Weights of a small GPT-style language model, trained from scratch on English Wikipedia: 9 heads of 96 (3 for keys and values), rotary positions.
MLP neurons of a small language model. Each row is named by its layer, matrix (gate and up: input weights) and neuron, and shows model dimensions 144-271. Each number is 128 + 24 x the weight over its row's rms, rounded and kept within 0 to 255. A neuron's up and down rows have the sign that makes its largest values positive.
After each neuron's rows, "fires on" lists the tokens most often at its 100 highest values on Wikipedia text that the model never trained on; "fires in" lists the words (lower case) most often at its 100 highest values on Wikipedia text that the model never trained on.

L2.gate1183 [163 135  96 151 147 125 107 115 143 126 120  83 129 138 133 117  73 106 123 104 142 126 101 130 127 130 140  70 138 152 156 135 130 133  95 145 121 165 148 108 167 110 141  99 154  96  97 105 111 139 141 127 120 128 107 120 102 112 129 132 137 145 112 147 123 146 125  97 138  79 100 144 162 143 133 157 150 179 164 135 147 147 164 102 155  97  70 119 122 127 127 141 121 142 172  97 160 119 135 116 136 162 128 122 116  88 114 152 137 143 106 135 118 117  91 113 129 136 162 163 125 160 157 130 136 118 123 134]
L2.up1183 [110  71 174 155 119 133 127 112 153  85 148  79 106 132 137 149 143 142 130 123 110 136  90 114 140 127 143 115 146 139 120 156 108 115  99 152 136 141 189 111 160 139 112 126 131 100  96 119  77 113 122 155 115  79 133  99 121 145  97 112 106 141 150 117 128 156 124 113 136 108 113 135 140 122 147 122 118 166  57 141 130 165 138 136 179 108 100 138 147  74 138 135 134 136 135 105 120 126 124 130 121 185  92 144  97  92 145 113 155 131 128 145  91  96  86 143 103 141  87 140 111 135 168 127 135  75 136 127]
fires on: " to", " by", " of", "fic", " against", " interviews"
fires in: "to", "by", "of", "against", "interviews"

L3.gate466 [103 118 134 133  99 136 124  97 138 122 114 121 152  87  80 184 140 126 104 176 135 126 127 114 157 139 108 113 136 130  97 118  75 112  91 128 146 120 139 176 137 103 115 151 113 114 148  96 135  97 105 169 166 121 136 139  70 138 124 137 137 135 148 153 174 119  90  94 153 165  93  94 146 145 129 151 188 157 128 109 110 105 161 141 159 139 133 123 143 143 134  96 174 128 152 123 124 130 116 114 142  94 116 147  71 158 142 148 124 119 106 137 114  97 155 122 143 110 143 137 142 139 108 116 121 144 108 103]
L3.up466 [173 118 136 112 109  97 108 126 104  78 118 155  88 127 108 143 139 117 154 106 160 133 132 139 122 109 130 130 162 126 109 109 125 114 116 145 145 137 118 119 120 125 168 117 130 168  83 142 126 133 131  97 129  72 166 141 117 130 147 114 133 136 141 136 101 127 128  92 125 104  97 143 131 170 144 125 134 146 131  92 115 110 102 107 143 114 125 158 112 123 118 118 126 118 147 127 123 172 109  93 147 138  76 113 152 107 169 133 106 105 145 115 131 118  99 144 101 121 118 160 151 146 144 131 194  90 129 129]
fires on: " life", " from", " born", " at", "At", "7"
fires in: "life", "at", "from", "born", "early"

L2.gate1713 [106 143 129 138 148 143 103 170 139 155 130 150 129 129 168 126 144 117 124  87 121 110  93 139 166 139 166 158 178 108  95 144 109 118 125 160 165 126 143 119 131 112 124 129 184 113 127 146 129 114 146 155 103 104 120 136 138 124 134 159  54 132 136 136 134 140 134  97 172 164 134 108 148 124 115 168 117 139 142  85 126 108 111 198 139 159 133 124 160 167 118 127 114 114 118 142 136 150 116 138  92 160 135 139 123 116  93 155  97 120  93 126 106 115 142 146 129 120 140 132 139 132 138 116 104  95 141 100]
L2.up1713 [148 134 111 116 118 153 167  84 130 112 135 129 117 162 138 104 128 130 158 128 127 109  67  65 129 146 120 184 106 114 119 124 134 161 123 142 110 118 170 149 122  89 138 125 135 116 159 110 146 115  82 143  78 181 158 169 172 120 144 126 105  89 134 146 130 113 114  88 224 133 110 106 134 156 144 135 124 116 144 142 105 143 133 123 103 107 124 125 158 129 162 153 158 149 123 172 190 162 126  97  88 163 146 141 178 112  99  99 111 132 132 146 119 163 132 119 101 121 162 103  97 115 122 134 114  92 156 138]
fires on: " of", "ing", "s", " between"
fires in: "of", "between"

L3.gate1440 [132 134 152 100 123 164 138 140 135 136 120 160  84 143 153 117 113 149 117 116 118 130  95 143 132  89 131 131 169 104 130 138 161 118 128  87 152  90 128 191 139 162 136 131 159  86 170  95 121 157 148 150  88 117 112 145 104 122 140 136 109 105 116  82 137 147 139  59 176 134 139 129 150 128 120 135 123 174 161 149 114  59 118 166 158 143 135 125 126 110 125 120 140 110 153 130 135 134 168 127 150 161 120 109  89 113 106 120  91 103 112 123 121 149 114 129 134 139 146 140  99 145 100 109 106  99 179  94]
L3.up1440 [143 107 141  91 113 142 157 126 121 130 177  85  97 140 160 144 147 107 122 109 153 128 105 153 133  97 128 102 140  94 118 124 149 125 146 160 111 105 153 139 170 118 136 156 117 134 141 114 122 152 174 171 161 119  94 129 100 135 149 138 118 109 129 147 142 132 107  89 145 142 160 118 141 100 150 138 139 174 108  78 107 106 121 115 154 162 155 129 137 115 131 150 177  68 122  75 152 145 166 125  95 180 105 133 113 136 112 114 123 184  70 140 114 109 127 111 113 141  96 131 139 119 108 124 165 154 146 127]
fires on: " of"
fires in: "of"

L2.gate735 [135 131 124 153 146 137 140  93 114 104 127 124 120 117 105 115 109 149 149 137 135 155 124 111 168 142 142 133 124 100 139 154 107 156 125 104  73 124 167 117 127 153 130 115 134 142  56 119 102 159 119 102 161  91  92  82  82 159 104 109 146 114 137 164 111 107 138 123 126 163 119 156 126 140 110  99 114 144 168 138 143 101 107 128 111 115 135 140 138 116 120 137 125 120 166 150 136 103 111  91 139 177 150 155 106 111 114 140  97 169 108 162 142 151 123 140 128 142 144 147  99 104 111 141 119 127 130 130]
L2.up735 [154  99 127 156 106 101 166 104 138 101 101  82 125  97 148 110  98 150 136 148 126 128  86 112 133 123 143 123 129 125 108 157 142 143  93 134 111 119 173 108 142 165 114 105 145  93 110 117 104 130 142 170 200 122 121  87  98 183 115 145 100 127 103 129  99  94 125 106 172 160 128 160 156 159 120 121 113 136 135 158 176 126 137 127 164  97 122 129 163  76 170 133 107 141 127 132 149 129 119  92 136 159 136 149 120 105 125 111 113 119 117 133 105 175 116 153 101 106 105 139 110  89 145 110 134 141 182 133]
fires on: " by", " to", " of", " with", " from", " after"
fires in: "by", "to", "of", "with", "from", "after"

L2.gate406 [167  95 110 118 189 107 119 109 110 130 122 139  71 160 104 153 102 129 102 148 100 140 124 101 163 138 137 159 138 116 142 119 129 140 139 135 137 109 131 133 103 124 129 133 158 126 137 133  59  89 150 164 131 126 143 118 169 124  82 129 111 152 155 129 146 151 148 154 142 130  88 125 110 141 138 137 139 142 133 110 103 126 154 133 152 141  80 138 106 134 104 147 186 127 140 101 188 119 160 131 112 150 159 148 127 108 124  73  98 107 133 198 156  91  91 147 146 151 174 124 134  99 139  99 115 145 145 134]
L2.up406 [136 157 117 121 125  89 126 136 105 150 139 189 123 122 137 106 139 144 104 109 117 125 173 109 120 138 158 141 126 159  97 116 141 161 147 131 122  60 102 106 112 123 123 178 130 150  77 134 114 115 123 130  85  95 136 136 144 116 128 127 100 139 157 158 129 115 135 149 115 156  62  90 158  80 117 133 125 111 102 133 119 130 141 134 178 122 154 104 135  99 147 121 163 137 136 102 158 117 135 146 145 126 134  73 164 156  98  97 151 131  97 151 154 102 155 133 123 149 139 130 112 108 117 101 131 127 147  93]
fires on: " with", " to", " by", " from", " for"
fires in: "with", "to", "by", "from", "for"

L2.gate1270 [141 131 102 100 130 105 113 111 148 126 118 113 132 160 115 155 112 114 145 170 124 111 129 127 143 113 140 130 176 164 100 101 105 113 150 132 119 111 100 137 142 101 156 110 151 169 112 110 142 156 106 146 127 126 129  75 142 135 141 125  84 141  93 126 108 116 113 125 145 113 142 116 140 164 126 158 106 133 161 171 140 101 109 160 114 123 147 117 171  81 127 122 171 133 124 155 143 157 181 120 122 126  91 118 144 130  84 123 116 104 120 121  75 142 158 130  92 141 131 142 169 184 120  93 175 140 111 142]
L2.up1270 [140 107 101 100  80 136 115 131 150 137 146 154  91 141 144 181 129 134 133 152 152 102 172 137 150 141 100 164 137 145 138 115 137 133 153 146  96 113 125 109 125 139 141  99 113 131 128 129 154 101 155 133 113 134 165 126 166 137 129  86 142 116  91 168 128 148 121 134 154 141 109 122 135 104 140 121  92 143 178 132 152 132 202 146 130  99 174 136 168  96  93 121 144 111  99 144 162 119 136 124 136  89  93 136 155  67 115 134 116  94 116 115  91 147 159 129 127 131 108 124 164 158 133 113 140 147 118 123]
fires on: "born", " born", " Ha", "n", " Born"
fires in: "born"

L2.gate926 [ 95 104 130 104 115 111 125  91 131 123 142 153 142 111  86 125 126 125 127 140 160 163 126  80 105 131 112 136 131 145 151 188 118 151 146 142  95 155 144 153 131 138 128 145 108 129 142 120  95 124 131 135 146  90 108  89  86 148 124 110 143 127 175 141 117 144  96 104 153 153  86 155 107 168 136 144  77 123 125 182 135 107 107 155 138 113 102 151 146 113 163 152 112 188 132 158 100 110 148 119 150 184 142  88 137 127 127 113 114 123 146 126 119 173 124 155 113 153 186 137 125 120 136 179 130 113 149 102]
L2.up926 [ 98 124 105 167 146  91 132 100 135 133  94 141 179 139  92 122  88 117 137 153 162 132 144  79 136 133 122 132 118 127 157 133 158 129 133 105 139 120 169 126 117 174 155 141 131 123 173 133 106 145 143 132 156 116 124  98  79 126  99  93 123 163 141 124 137  90 132 103 142 136 127  99  88 129 121 108 108 144 149 147 131 124 147 156 146 128  98 109  76  77 155 108 162 129 128 188 156 106 127 111 113 130 148 147 151  99 127 127 138 120  82 129 132 152 126 121 159 158 165 117 143 127 122 134  92 133 144 136]
fires on: " to", " by", " of"
fires in: "to", "by", "of"

L2.gate2095 [134 182 114 104 112 163 135 141 131  85 135 130 173 119 114 122 103 158 129  98 160 128 122 109 147 142 136 186 118 124 130 132 158 122 111 123 114 161 100 146  96 152 128 120 141 120  91 113  93 138 115 116 121 140 100 129 113 167 138 150 121 121 139 113 130 138 126  82 113 133 159  82 137 119 152 125 106 121 143 147 153  84 124 147 131 131 145 138 131 128 138 126 159 142 135  93  83  98 103 142 144 138 113 128  74 130 156 123  82  97 150 153 148 109 163 116 127 140 150 142 128 114  98 108 121 156 126 109]
L2.up2095 [144 158  93 102 133 133 154 155  82 164 115 112 137 120 123 159 148 130 153 166 115 129 146 137 117 156 172 110 120  63 141 149 135 134 176 196 103 157 116 124 134 131 114 146 106 105 123 114 136 152 152  96 182 135  91  87 143 185 152 144 136 111 110 165 154 153 135 124 151  95  99 114 172  88 143 115 116 121 119 105 135 144 149 101 101 161 154 128  85 123 129 141 132 118  79 115 140 117 121  88 130 128 126 108  75 137 122  88 154  94 101 106 110 102 149 149 138 107 110 129 170  93 119  80 132 119 154 152]
fires on: " of", " set", " give"
fires in: "of", "set", "give"

L2.gate1500 [104 149  82  83 156 116 113  87 136 116 145 116  80 121 100 124 113 141 109 159 145 152 122  77  79 103 121 129 127 135 157 112 134 120 124 112 123 111 104 123 165  86 122 106 141 116 119 103  94 140 159 162 137 134 130 160 150 128 155 135 148 152  63 121 108 152 128  85 162 155 159 148  85 148 132 139 106 145 131 145 104  96 148 144 118 158 133 147 145 122 142 136 155  81 122 136 168 139 131  93  87 144 169 157 165 102 121 121  72 127 138 159 134 113  95 115 130 162 155 138 141 128 131 161 116 125 130 100]
L2.up1500 [166 127 139  88 126 123 131 176 148  76 158 138 124 124 133 145  88 121 107 127 104 131 128 154 127 108 164 134 147 103  90 107 116 137 119  93 111  70 147 152 124  74 121 102 105 133 132 107 134 119 185 187 136  77 116 147  83 153 140 140 191 155 116 175 105 163 122 128 102 131  74 121 111 114 138 175 123 125 162 110 134 127 141 116 188  79  87 141 145  77 115 118 166 131  61 151  97 140 129 111 127 121 119 113 127 129 159 118 106 128  97 185 153 106 119 120 171 113 120 120 153 163  96 135 112 130 128  85]
fires on: " to", " by", " into", " in", " across", " from"
fires in: "to", "by", "into", "in", "across", "from"

L3.gate2297 [128 105 117 122 116  75 108 109 172 157 133 123 131 143 108 147 106 151 149 122 119 133 153 148 142 101 106 146 152 132 124 108  90 115  76 132 128 137 127 166 151 110 155 142 160 146 119 114 175 166 129 158 111 100 125  79  95 160 106 143 136 131 100 126 140 154  95 116 157 111  97 116 135 151 117 144 116 181 123 133 127  65 155 101 150 140 109 161 143 112 175 147 171 136 157 124 107 170 173 134 124 133 153 122 122 139 142  95 119 104 108 116 141 142 132 159  97 130 114 173 172 134 111  79 130 104 118 125]
L3.up2297 [135  99 139 105  96  92  89 109 130 176 114  93 112 142 131 154 127  98 118 170 140 123 158 112 138 162 160 127 125 121 109 119  84  93  85 155 150 126  66 132 142 149 141 139 140 128 135  88 153 137 129 147 167  83 176  71  97 132  86 153 100 122 108 155 165 164 128  91 132  80  96 120 157 130 113 141 133 140 135 124 117 123 164 104 134 121 105 155 196 119 138 115 158  86 102 111 110 146 159  85 137 116 134 139 122  86 136 110  95 123  94 165 161 101 118 141 112 123  93 129 174 113 148 117 120 152 102 144]
fires on: " born", " life", "born", " Born", " father", "Early"
fires in: "born", "life", "early", "father", "biography", "of"